From a checkpoint of a small transformer trained on Wikipedia.
Size: 17 layers, 3 heads of 96, vocabulary 2058, 9.2M parameters.
Architecture: rotary positions, no biases in attention or MLP, tied embeddings.
Training: 210M tokens, 6415 steps.
MLP neurons of a small language model. Each row is named by its layer, matrix (up: input weights; down: output weights) and neuron, and shows model dimensions 80-175. Each number is 128 + 24 x the weight over its row's rms, rounded and kept within 0 to 255. Numbers have three digits each.
After each neuron's rows, "fires in" lists the words (lower case) most often at its 100 highest values on Wikipedia text that the model never trained on.

L3.up724:161178146187083151137131130146138097111135112097122125122113143177109170142123137119136143148151109103160100121135142108129142178149101158156165112146142089103140122100122174128100137161115103122106157097162092125144129122112117096102117129153112143110108144108149099136144127135152116090
L3.down724:120177219154095149131124091141149123145149138109072144101129135122117115139085142115143149146154103129150129091138142132162145116139127158124140126135153069115139108148127121120148128157110124108105144136109142112088111123156137120135140139081115114150100162151117155115156137131145144056
fires in: "2021", "2020", "2022", "2023", "2024", "2025"

L9.up395:178147067111101132165162153086099111122159144147147104131092109069078114077099103138116092118109175104173125172105139113128142143110072129133104093145150143139151125155133120114129129130105128175126123142144122114127175107147165152168143101102118151155124085109138101142110100151149145132
L9.down395:114118103114131155108142148141144137152071116153152145143109147134103100119135100124083138104118081111167132144101126105109088097121122198150167143168134135137085115111113084130093100104152140099159180143100165155145164108115112121092132096140104139130123125118087114123136111121140133121
fires in: "in", "from", "by", "since"

L14.up98:104102136129170070146116142108125119103108142147137146167138115126165118143097138094133118149104159156120145120163155092135142129128125098140096133077160164104105154107120136139090140090133086155167090136094113091176134149180127149153150093113085145111154100110133109135133090143078113127
L14.down98:117154147121138139070124115171106140159157153101105095089153150132132093125109131156131102128127097093155187131075124086112097133141104131138144104135132099132140152100143140137119138143098186109144135124156149147224148115108113129141099115146167132095107095119151135095101142134151157122
fires in: "that", "this", "until", "and", "since"

L11.up433:145145121150149134164135102148149110095201109159143169134106133117120130134156116106136115138121167080165136107128146135116089118099139163156118127150125147140065124112132092097135130157149129128124102131106135141113129108114151104144131137184128110124139166135148120071165127147136129149
L11.down433:148117124104111145131160152136113106141130157175129126122109110156152150125118165125129155111117125094112155128158134135116083151112124143131109135070090075161142143128155104148120081152118149158103130136098090088077113131143076157129130112156140166103098142094141132116172115165152150112
fires in: "is", "for", "in", "was", "spent"

L2.up206:120164116138129108107138114117151142161137114155130132103093109134077141092130113107145139119131124111133087129095147146147112088110071158153143106092124110132135126163138165124079120156119158130112160080116079110137135146112129145116140126126142122151100141133142092121119091086144171088
L2.down206:114139119118138133143186085154111138164119133135143134126108163141170146127104105118138130143118140103170127132121129105113139060096048140115175112132142089107090095096173156162155109131114124143172152103132140133157120152127118151131122118148098129144115107164150139129140123126173161064
fires in: "2021", "2022", "2020", "2023", "2024", "2025"

L5.up385:146106126111116135120106141188140147137101130108085134170093113149145157146125102183105136125115156125144131134093077132124135120118137139167135158083120087153086135131148130126140133117135129153156088119130128141170139119123119135146102168110109120102122083134104090121141130132150152122
L5.down385:121114107093134154112123132111101127117146110119145115138085150120106131125195141118153166131098120138122154120141136066156134120128124149127129113155086183123152127135109140152174152098100153140091145094119123115135117117093133113169156125137173145137167185102142122131097121138085123154
fires in: "that", "debut", "there", "she"

L3.up528:105145133178135143136173122167130135144165137128118104138088099195130151138129134063157156146130120133156108140123128098107120166109085181161136107152115132088138125092145133187085149135130125151114182070149089129145142127117093124128126145137156164099111100138119086088158108080122149099
L3.down528:114141124116145159135109087128147147178116131085106123080084147171156138118109097113152110124128116118150101148115135115119119119145118158119165153130126093138109133132139161121136112128133131094117159116139153100154112107135132140108134136194111106189090143149128174147133108145167120115
fires in: "2021", "2020", "2022", "2024", "2023", "2025"

L13.up394:120096126159181119139124178155124174104147145127092107112166116132153144123128122119146176166083158144138075118124147172141115154156133116129142154123133131066137130075106141141097081106132093106126135120135150126157125120139129160105085112136102123156151148146133137140129095128121125127
L13.down394:156148142064142159150123093126106169155105150126135115132128147133113113123143135128123097115181085128157167127118128092120133099127130098130128105117154159125120126119144090106081118120119101150108126123120148138149126149100081116136145078098131124094151135129135122094128124127135133158
fires in: "of", "the", "that", "this", "each", "what"

L14.up19:072131154157159146117129119100156087169130154135137162125134148093139146141070158146124124127186142126121137161148135145148108115112084107164129108173104114140158126139160089115133166130131072165108096121127073125146115105111132136158100146171111107103108072129121086109141140133112143093
L14.down19:134130176133126114114105157134152099100143111157137127117105092147123128119099125154129149123111117135102099155127167154143149114158135134175184147166165138120144117115142130143112173164145140141148126138122070095184129138080123127124093141143116122130085164120112104138122141147113140101
fires in: "of", "by", "at", "with", "for"

L3.up667:177113105144101125103119152101158097077115160126187090119111121113113089079114092100135088120131103094144137191123130139130180099112142149127082134114117159123119124155102113139150146138132169143151156131120134086118103121127108100155142119117135156101147166136154126102099091133130138117
L3.down667:091159153141127121126100179126097128099140139141168100098115132100105115112109145103076151133133108112125132150148112150141146086146151134124136186169137187112118152166117116163121107146077125147124129128077146088113155128114159110156087126105151111125100133107133126138111147108120147131
fires in: "to", "not", "could", "would", "turney"

L5.up609:112107123092127155096135157115128125146154144150132112137156103163120146130165158108102099157160114122144096157161135112107109122124075116187113122099095163136114146134133073127112136154130125180108149115093174133160122141131124112145120122190127100089110127136151087118155088088152150112
L5.down609:118153161115134132106125119162106132101118135120131132127162140120124160134106152140118145125126115122137093148133148126150139084109088088157130140119074139130159073132131127165074156147141130131132126134122151103211130111115118075095116135210124081092082113130115144173129106088148162135
fires in: "to", "at", "of", "for"

L13.up523:134122154123136148135109144127115169116114125113137154116121101134150076112113111125128130132134108121151145116099095115108079115136086137098104176122157156147144167126147151105121126161143098177079138092067123137171121137146187125101128133170143112158126122135146132140122174148111144117
L13.down523:132130091112102175079151108111143134133081144135122095116128080127128094123107112108145149151119108085144132111101095114127160111102102150133145117156157127155163138121099123162116146114113124129145147104130140120153077120134111114130140116126161155105141120138130132120110112097167175120
fires in: "and", "as", "institute"

L3.up552:148159143114090167166113167121126104151148131101106110125112105138136141170142147104101118141093117131121116138124096151159125130074180182133148122122166147106124129159134141120129124125156190123132113136176111121103112103121135091131116124091141127134102131115130110137120153141132121067
L3.down552:116127121115115126134127119157081132179137143093153146117119132181095158082167162102107154125144126144105133101151150145133116121097086125127136144169153153157124124094119132125131157136118171085130116106184128137129126108079151107125131115124126149097146125073113131137140121165114102077
fires in: "south", "north", "example"

L2.up508:181113102137145166140117132169165114125123102161161151145144130150105147144154114154132116139150161093167189116130115121112130144078156092163122100086116139125095093125103130121125135130147115138121111118142143155089103124113153030102127119148104088120140155156152071126188152123101128104
L2.down508:076139178131127116096129145139120143119186092121148190095110129088117131139133091161140146151126107084108130162097134158132097119178155131133106119093090154125143135136102104137074141109163131137153130127147160144132139151114132131134125124125151125120170069141151113162136147132127122124
fires in: "on", "at", "anthony", "building"

L3.up205:136117115092122157142103136189134133164133159148117148098104130123148115117161094140104135097105180147115121148163141127083106150141112173143120173104119119136111168123126112120118118116128154188159130100119128134093127171173115120157070142113059148139145070117098083087142146139140113119
L3.down205:079102102103127138110125147162137145154139175147118141105162136120140097148195133122096154113111158112129100126150125163130106121193145112148129149135114155145121164121098127118117138097126117185156102085121112125100098150140162125118103127081127134135151132110105110102143132153138136121
fires in: "it", "she"

L3.up649:121139162109081141122161144099144073118137073151117132106146125137106144134114172119118117131175135141143117116143132089101117100115159144123104165135127088115148087088115116098132172148091138104136131090171131121164147112138098137170139093136137134127141096112151120111119133132108136065
L3.down649:122162133110132133086112131084137085110115091125156150136143155150114077100125142114095121116168107132123148113118132129075102121113152135162167176160127105113168105113113134119128188106071173120121141150200099103135131116094102098104158080142170144118129161115103131109122128121095107154
fires in: "east", "north", "west", "south", "northeast", "coast"

L2.up563:162115167124101112096107122117138113137126110135098179114093118126113110123133089124128106125083177161118126137132095154123119152091100154148149169146128120124159156125166135097149169123165131130177116108102124154118133103132130131109091178148115094098166088131158140135126151143155091143
L2.down563:150131107153129146139115140105123132132103121106102145121084106108100125149139104105109114150100191108126131127141090130145092109120135118189145118075112136116107140145151128137184126152116127164169138071096152144149130093156118158146114121127149107109112115127092156119106167147174108122
fires in: "had", "have"

L5.up169:138177149136138168159159130152114106117191115184128139130067140124137137082126153140122119138138104092154124146131150107117125139165101148160108112118105152066138137083120144105101155127117101137181114123107185122127156100085112141147133118129094138149097136118143112113138115146119141103
L5.down169:152154076140146155108116094119090086136127106138195162102099147110163095114120133125086116153086123162097122118110123126123140109144134110144114143188157144106131113118146112135064152162134138115135151141150123133163129127110128121126137140143166137157128178122138129138110118126103140129
fires in: "of", "southern", "east", "northeast", "new", "upper"

L5.up733:127125147154148124141177165163170137125155132150057145120152170099122138123121140106132122108126164152138061160096136159102143119110106102144086121157143087114093089144147093143113136156112079159092120157132114159174101143071144107114142131165124117135150141118104143094145144136141158155
L5.down733:097088170173126140136114113159128138121132132116095113109153164111118084127094146104132124131141167138152136143108174151155113137172109077157156064161159125138112072131113149098124111156126110148112131155134108083167117108109110138115129142159159113125104123152087145175131166143132112144
fires in: "of"

L7.up730:135140133120126118120129099159116112140135149132178159150161141122102158150117177149085104106141112106102122142125127140200137085079170101125119099177099150088131106195143155115120107150095123114118132104130151106145181095141110082110149131152075085123080126189089122143127126133130151136
L7.down730:149140096132116166136163169116124158120137109123079148120120114144125113129136102129168136105117126143103148089162118129110085138161143149111149170102130092147149114106079101115126152145134138164115138152148089118113121075120150135130134108122187162133136151082118179109142113135099102134
fires in: "after", "is", "from", "was", "to"

L5.up593:124176128153132125135142147121099110145110148165089162116134183140119149140134164104086119113086164116128117156186155153108140120085138128120157069077171157097070120084085121129136114140174145131126102117151143110151135140116147125112105136104140094129136171116157120127142166140101120134
L5.down593:100185102079119128104131125111159148140141128159149139160094159094090152133148139132167135139115059126135105167096141142156151099162130125132121152127158096141161140104072120129114126138100110126121127096152087134170128124105117128079116130168164163084135124127108184140133154153130107148
fires in: "his", "s", "its", "whose", "an"

L12.up511:106115159148118136144142114110172132175087141173118131093135109117163117178085134089131129154147148170148115134102142166112172097124135151122125124126104126135126113110117110100112123106110102125103092183168102123092143123135185089162106115132127141129103141128101159116147118157098109145
L12.down511:141110091148154128142153111095141106070104134129098131126120107175138096130156117123160134119112132109082107144114130155100108118111141143117110146121120147136111106165138168134082125158132111108115118122176174149164117121122124132112170075136154199111099143079151154101131107154143086126
fires in: "first", "second", "next", "fourth", "third", "last"

L8.up260:130104177144132167138123123133112121141116128122130130129147136126118161128121144130144129144151130071114129149171156140121118078092079114148106092120131130149111135132121111107097129141157130108154139119102147115139155126115088087116143145149122121133082096136118089093120122153167178108
L8.down260:117143109100133106116134113156114119118133137140141122142169175115089135133119136132136123135120130093152119110173140144150124088096112088148124122136098136090160091124075111147078164127120139110119125127134147113203114102147133102109122135169147079129093140135128132134132124149159150145
fires in: "to", "for", "against", "at"

L5.up572:139121140153105110143112140142120078106071142149108148137117098070128141093127132140163148156131181123132153124117132128131158121090132142121129127117128140100123128126167173114128085173152064104163134094127132138154108115123115127161117089140127110097159126100118150164160122128168068115
L5.down572:101121120152138124114152147120120126142094128150062163117146124092110131135138135097112158142140140114136153126124155121118147078070136115144105075119126153129126109168111130094123108182127133136136138111121133114165117109141084112099147074161135137114114103116144174135189159165151103112
fires in: "had", "morrisville", "honor"

L12.up598:192100153116146122097133150119143142110155143111100163098122126116144102112103094108131177153092111128124118157168111141090165156150129129121104154119119147119114096098152133109137124122116116136158094138180089147109096172138125205133110153109100155141130172096179128123125124123082084138
L12.down598:144110150152150115151114086132109168144098183133079112139130149146150107175100146132100151115153107128104124116129118119136112163141093117144141126113114143096153125108143103173143117122120123111113152136130166193165135088151067100148122127132140106112122132135151136116118115151104153101
fires in: "these", "all", "both", "that", "this"

L2.up696:109136116105159140143096155139149114112128141135135091138167113082157113141123132138134108098151124102139133170162089135108142108120125132166109162113189140127087105158130074144074102093093150163119136139094142106112099089099109094108152074132153106156117103141144108114113128131114128173
L2.down696:077103141121142116084136099165086166115112133143149097096133123127147151174097129114085134076124115135129107139137137157158128128122157064146113152133127123150099121154129108141090139152112117139162097125117159123147154111081123124093116116150143108091166131114107145106122136134150114163
fires in: "de", "to", "of", "pitești", "death"

L5.up691:119112129097155134137082088103115139142161095096094126116138155170129113175138094099136139106141136162156122077142150152104130140108093142144126121076133105148143091109120148151127090163142120130136131125125174124133115118117156182184109138126151146173126116143146104140166111046135149149
L5.down691:093142070122121133145127073107117146133123155116116138085098152157162121114146095120132135104110138115156092112138145147109148166125100145140148138114142084154159105100092170124131099113076138119125142117113197086167122122112152142155117124119119180168079115105169143122147109162115152170
fires in: "four", "six", "three", "fourth", "two", "fifth"

L14.up510:142102137159151119157139134129157142141164136144104139098138117125136151137119158165105104114135155126122087121121095092168096098127140095120139100116127153102123110162111130119106175155130103155137107121117092090206142121122134092134167147158119102138117087127115092164178105115108162101
L14.down510:090133102108129153082150175112136100106195124164143139121125117126099116089113120166145150121149119090132132105148129109109133125102055148093162122133106129101104117116115096164114160136165126083114160137130104126199113090119141140090123110125168130163128118142105136135123133117158141129
fires in: "and", "of", "in", "from", "as"

L5.up87:099164124119085132119069148151119094104196163151160096176115138146128095124113123110142127155143143117149147132153118127122161098135149114091125163092099150126138156149116090139140147114134140142125142094119201055098120162114142137167166146136111153099111133149112100110112123131116146127
L5.down87:136147118146129140103148135165164111105173164099134103088133154110118119116095089113093098129146128139131116147142188141158187103124108157092137168133107177131125153109122123145133053123095111128168156135099160134157146095125149150175135135121129135132150132133122152131123139127135121109
fires in: "not", "a", "to", "would", "his", "t"

L8.up106:152080157171153111116143182106139110143118109182150143095088101121123140127083193112132137118167108128140123140103151148175137134161144170110140096118112099081134130127157131152155145130110122126125097137133142115143166140124158132136152105156109167124109108103095095144109143108094133141
L8.down106:112124110156129108122140171132156133130156151133105098123108102146119122120129116106138105129097123140142150139132127127109088116161164132155129141165158145133199077135096123144126122142107134085161115139155131093132093125131145175140117097146140153145108086085161154149104144167122122159
fires in: "first", "fourth", "fifth", "second", "next", "third"

L2.up0:178117145124120137169173105088136131123143066170092150130117119124129127117177143124150085134115122116114072109112127105143096107138159115124129100130124134119082150108099120085128108108161115118141132109133126187143115124137106113129134130118113150143136138144171126148140109160137155133
L2.down0:137180113116119154123130109114085111153109078138177100122147137102140112121087054172155137128119116174084139103129127137082109084156113133141175128131109162153142136145122110152126142108120141099137116133150134115212135078095142148147117139148165152110120067139111147114123126122113141121
fires in: "in", "women", "until"

L13.up298:131127068088152149149072147101135128153127139130138120139119101107122119130083114117157110145157103131121131124125121133117161103107114104117145146118152133149121143132103125154155146127084167167131166154122165127145134108117111104114173121088127111117143177203130135148096128138094134125
L13.down298:118170142116162158107124095108125144153149133154120136146126149105123140129091123065111186108128099126136155131081137122101155094098134091098130140107142154097157127175142079085140130133139157136180117158148151132140122120090148123151106155141111132069119135141158142133105116133146116096
fires in: "to"

L5.up540:182120119107066158141120148086128156090156084139145144141115128116109129151108185092160113069159130127161139117164089156151121116116151164148129128132149097156121136131128113108119152093162148122106100146168161138140118137113139114153146137138165113137089170122154129155118120136133112083
L5.down540:137141146138146144132120136104147098140131104157175130135116097127138123142140157133104121105196132128156134094151112130132127099103138130147140145145176128117167119090154128137113128121149106128055147103129166143156122101160115072124140137071153106134101151098141158089073162137129124099
fires in: "north", "south", "world", "west", "native", "santa"

L5.up240:154094143152146150150128144151112127127131112131117125138141156158057101108163103137160174145119121136129140141115128149102159078108113121182125112110116132113072108133086146128112138106163100125142162149115159137129111151115128130116114101119114094136110134153177072135129163148139155097
L5.down240:124177101124127148123150119108123136158124079153140119089111151118119097107118117135118170122127122093065128116156170111140137093158091114112152069128123137126145192130127133136108127129107155143147081108145172121178118098109144123165146105183120153134102096161125134149164146134095119128
fires in: "on", "in", "at", "towards", "throughout", "across"

L3.up314:137151177114138124131146122136151146120201130146170124090119112154125140101164115195146128117140116134158105115147159144081108079150092180103123129110135115135099126151156154124167137141157124099130108165179132157087087155142111112122120096148115095115120114172137127182129140118163144122
L3.down314:084109134170147141102104145152138120118174149133131151100139085118098139110171123089163169192151087134129129114139170119108102118119113143158138116106142107133144085149120149119132143115157159129124115125107152140101082133116110101113071106177142130087124122123092108124150110120090156114
fires in: "at", "run", "attendance", "under", "on", "researchers"

L3.up480:131090142133111080137169125117121145137102124094145155132090127118163139099145154109160110133111123146140113095112136144173166090118156133149142139125098110130142151112170179116137127112132107151132108105119126158128145125121127140171117113155193132140144139081096117127143154139174132094
L3.down480:094090150175122108136143117134116145127115129103112102144170145120115135114128104150103070123149116150107134141159127130159156102147154130169128135145111116172131138132129117092115100155120113135153138112126205135122151116154121116126133111140141142128102123118073163148152141145171105104
fires in: "had", "cameo", "civil"

L9.up515:193125101162100169146122157120145139112144134166138126108125119112073114105123118131174135177097115098146127115084115088138108093132131115104137128100111166096097119113122095136121139172142110162111102180107170138124099141138144109116159130141105113126131091160148134176159109128114137109
L9.down515:170191119134112143089157113094134101161138112158133132089121130086095133065104140099155142140123121154093176135132136090137111104120097126138130126127096147132117102127122095157072108135122137139190119160168181137165145105098136149091148139142131141131138085106156094109121120119100112091
fires in: "in"

L7.up710:115111151141122103099156113144127139149129136152133136113122127157120144139101158110116120132114139105113166128142138122117125147100195132156101087086127170108106081152119101122109164146170117127155103113099143188139160104127105116129151070151138073103095127106120085068142107103127132120
L7.down710:130125140174114141124119163132107130125124121162128133146103127152111138143096121143101145137136146109143115128136148103122062143110126110128105109117120081110212124131087124125134126143150174125133115071145153138122143139150139086116152078133145096096077066108139136120126128125159129187
fires in: "during", "for", "force", "spent", "to", "after"

L7.up210:136115173139100128090141108141152152158151144156066115140165146117115136131114112184110149130097125142132109146117158127146139111089139145094081099129089125123137131123142109152094159166163133159122161107106130149139144152099134102122131141149101125149123134137061146123171145127133154103
L7.down210:110099129107137184104164121130126157155140121099108161130130166111119126119078143099146146130173121111140111124203143121136138088132145124131138114110164147123114090118129145139089139117097125107125133125168110105217076087102146138122104112139161166117112101116143133165103085102134100132
fires in: "of", "and"

L11.up368:109121154133118111138102126122132157156157139130085129118149093151120099141137134131156135140134086159163131117125131128141111145137096095140134134147134122107122108133106153117125096149149110105111138156116119100150142168140128099171163104136173160094117146127131077117157060133117126084
L11.down368:133118134138136115094123129064118150152164162135135110093125131127149097105130094115172155112127145113127175149157108154084137126171114138103155143105131095086127105116132129139107090084125107136101113140122126122167126168129126083132137109132135158148071128095159130166150131100143117138
fires in: "of", "many", "two", "five", "six", "several"

L2.up136:151150107125167126149120145131121109123152135097121103127142150144103172109150089123149122129135116150123121143105109119139127124110090116147164147152158145133138146106116086071147132153154115174132112156105112200110136154120146108116157130173147107103117127151135101137154119123140153133
L2.down136:121121145118127152095133108130098122140145138124106141123138166128101163068134119126074122129118121103119148092080125124144145113103061114137126154188151162131149139133143081203110141132115115161129140109140109137176077151130138106109119155118157111106096134106122152170108149129161167149
fires in: "of", "in", "by", "from"

L9.up92:072159152107100116141109158128103119096118116140122102178161126132110137126144151082143119160122131099152140124122136162107126098122130193124137143131135107103126115110150121126140137117083093183116103116168106123120131102118106135130101147114140139111120143176119118161140134123150164109
L9.down92:146155100128107139090137127133167150130199139108076149094157094129167131143113152160105130135149151149112127127117162151096138166132105122124109158107078163130151107105091136072117137145146137129127177123136127104118075080131100122103105103099108153117144127085140143112125133152129114108
fires in: "was", "had"

L9.up240:115129156078110137062068183144123106166115122143093126121114140139139163137097137145121142172130120125122120149090091127143124091144151121167148151161109154109138137114130165086126134114155106138157173149122144104165130099144132071197129138105145139109105158100131092146082117096136125111
L9.down240:150122143113163151136086061147122089117113163111088088147135092109127138099118162103087118084133107113107144139130194151116141133123158154093110136122164130116076131138100159117142135181112100128127140131100089151114130106095128160133150133107133125159173137148106138132132127163127119141
fires in: "to", "by", "budget", "must", "took"

L11.up260:135116116130142144106094147121101078113120124136149169122140110162058147136132128148082134153143110099175141095132144115120159073118097092129140167116098154138129098137133138139123174159120131145135170169096140136133138139127105116161100184134145133162160120164138130163133124130089144110
L11.down260:102156127127153162108138101143084137140091127107155093114110145098147131107118146093134162106158136126119124170161132094145147118167121143108145090159151127141095147164117153137137061164097115154101155170101159156138146102123140129135080127110111113125118099121138093153148159147116159081
fires in: "to", "not", "must", "t", "could", "ll"

L2.up446:161135109102157119118104104149126176156161136147107159176120151118114135099146148121146122160158089181136129130134185128106085153137139143133177150129114139084106160132115126105157117114118113150155108158109112097137119165115111154166105133143107129120074135146131136125113125081102136124
L2.down446:134091116165144105078154102129143190115137098221122122131112110133114114133145138109115106177170115138092116135173177114102084137148122092122097146100119150138129127134093120111119139121144152120149143106164138120129123090116150137175086177124102118132123147148140105064123122124131100134
fires in: "also", "include", "version", "included", "includes", "provides"

L13.up333:123146132123120106113124095111112102109157091113149155125150124127147175085119111140116121142144145153102093136121119140158113125155115113133138117095128149086156153122105117105130114147106169131090123113163112129173183141150117094151140130153082112137136147129124113123124081117142143127
L13.down333:112154114123120120073121115095117110153111156147140122105103099110134086121110129136143108090116136104151114162119126144122174069163135110131121177128127139116110122117104134164095119149169106175147190128093075121231105136123097092152098144107141165136110134097116161129133127127102152136
fires in: "in", "the", "and", "political"

L2.up369:094112122104081125078084170105090177161150137142097118119144118133190125129146125128119153117075157167156117145120128157128108130148150139124091138129148089116129146124125124115087128086078123121177126139111108139125128128133094122132143126127109125134135157210125099130140116164133118107
L2.down369:085158101110187161136120174121125102148159125123139062126129167115168095153136146125138173162118092131149136135096144146128134115144113169156136108144132128167106138146115143112153141114147124158117134119128175147121135153123134162093089139130151128099120133142147148118111156091128105132
fires in: "it", "april", "real", "beijing"

L9.up41:153122165141133151113123135133121113129122104120112147154098144106114171158112121167112089126136156138155161140135133110137164127131110113120089120119106142128074143114117070171098188145115080160090123176132131125121136109102101111169118130124116087146121136156108177120124155121124125108
L9.down41:089154104101155138102148123156183136130147137147149114097127141141155122090072130117138157150142113146097122131152116106149164084126155118105110146110093138139118073135109125129103097132133120147105177135091126102161135113135106109141094120120134149099118154113116141175098101113131101156
fires in: "to", "of", "could", "ll"

L9.up308:173080105114120093135132162121081149137150117145127139151137138145091150125091092109100141116157086107128099135104159189108139111110148103117133153136144213119100151109126167128130101170157124096166104108178115122119138148169138108119148155132115111124109113122115115135136155130145115132
L9.down308:117154178111092112112136098110139106163131155118132144109131136112125118154123109135153124131087123114151148180141165120086143154112112122129118119165110145154160116179092114132092089170111142147107164140147147132165159152160114195101103082129079096139092182119114139108125120124113091152
fires in: "as", "after", "when", "announced", "while", "although"

L5.up202:098102107107133138113126116124106143125165093096136152107132119184116111143122150114120111124134155110154138109090115166074116165130133135102128069124094122145108116089112116173119137163095110142129087125124153151111116137138134141154110133142145144113115100140134107100160120139126148142
L5.down202:134118120118081113135130122092141137122093094113154094041103162139114116117142118141131134109086167124108160149104139140105134158111125108136149158133129105143144138112123179175147069164077107162111128095142137118184130158145142129143114127171086143136100103136132155146144170124115150165
fires in: "five", "six", "now", "fifth", "of"

L3.up658:171138135156087125112114103140129131152154183161128113122144125143162096157165169107132153138134107154142087144130163118100116129123129174165148121116116147126093128123082140097111136153073142128136153093130095143114122133150115151134155124112132121109142127150129099099152166142091136114
L3.down658:117124110106107156087101139132160153141099093129148150120119131105104117092158122167117152112094134107129143139099101122125086098155109140123105119088146163103119131134077129126142110151169145102179130169138138095153121107091132128151108118188083127095148136136137164082080107130145115113
fires in: "them", "include", "included", "includes"

L8.up331:095121131129094084115077072153119116125146084112148118138111113119152073109142097131167128112147148102123133130161114128134148124109104070178113122167110115106159129131143134100133101149142194119134128110134150118118127138200111098168131117138082120138118139150135110115135133168125134168
L8.down331:154151096127111138137154149138092102122092141159119102124118135114142143173098143158148122135106148126133106131203125147126122118120120142135101102122120110178089088144131126119090077116154062162159139126166108110156162112143098115075124106123126126125105132115136166096128200149094109138
fires in: "not", "as", "also", "had", "having", "already"

L2.up646:129073099097081113111126094120142141111152098118126159144125122145089136115126102121089135185150122128123111156140149124124102117132129080140135082142119110157103109143128133093123112123123122142109155125118155130121152149150131135097111107142106123090078106128140105172120116130093123177
L2.down646:107100139103104122145164151094114125126135113118161179116132159142131106154131082137056137125128127134134130144107131158108126158114126118150143134107111126123133109095137125111131127169109135127095136147147090139190153134120128139091112123106169141086126136143113155098129120118098116160
fires in: "where", "before", "because", "after", "when", "tough"

L9.up415:170108120079111167110155181120116124113104203130135158164130142086126147132140129121084121107103148176133119147115110131095115168109123145103138102140121133133145100166165116095101126142123143148115143147116152088089137127076149135170140144116102151141138176118112105171150112128122171122
L9.down415:133135090128128157057100110121139152086124127080156080162087116107108099091128092094105132124158120112146149121134090146154161117096163115134132147132125124108129133165145118124152128117150093167154129138171139111138158141161177119117173115134144115135092120128117121149134111137161116141
fires in: "can", "to", "not", "win", "less", "that"

L9.up326:144127129120171141148126206102114125162104142148111120155119130084154117124135113104141157135128147140122100081076170117149118157106128113100103105157100105128134106179139131166151134148118160117146082164103113133137130144119181154121125139110157092078101122146096127106105116135113141129
L9.down326:114135089146135172126128159124146091165145135134141129132151120108148095108148113135140144114145131156141170181123154162140104084147133147129153141143103108126126119150046108103129158145103121118150108149113165123170112117101142115104156089169168112097104075072160139098100114153127118109
fires in: "first", "second", "third", "2nd", "last"

L3.up89:142176132128096141111127131119176116141105157125118144109111182161185145107128092114118132109087157122110158154141131148136110136130122124174083097163096141149104129134127133124162160096123128117117102106147134137105093109120128109147103153138083089152130199082146097143073114129115144139
L3.down89:155166137110103137159119149112113121118147126145074116105154151123133088134163125138146169137130132160155126103132143127103112084126106123165098130121105157115160168121083151137110136115074126132129129099138118125120108123108156142080160166149157139148120141093124135136145170095127099154
fires in: "it", "what", "with", "its", "whose", "gresham"

L9.up134:114156146128144122140113123101132142170118131149149116103117105114165099128108129134075089146117122107157083091125148130165139045098099160206121110104143133130119152126131099129107121090113079144115101062148120120121113117154132144123165142143133158142111104152139126169109109118141126155
L9.down134:142135180082136129152139150140119113121144140079131157148125117111157144104107106122145149149160143186129147132115109140101117138110123131139164156119129109187119093184127145122111160139140115143106182145101164095170127140142152096128106114127119108113099154098115098099137145153145168091
fires in: "with", "in", "from", "by", "according", "stated"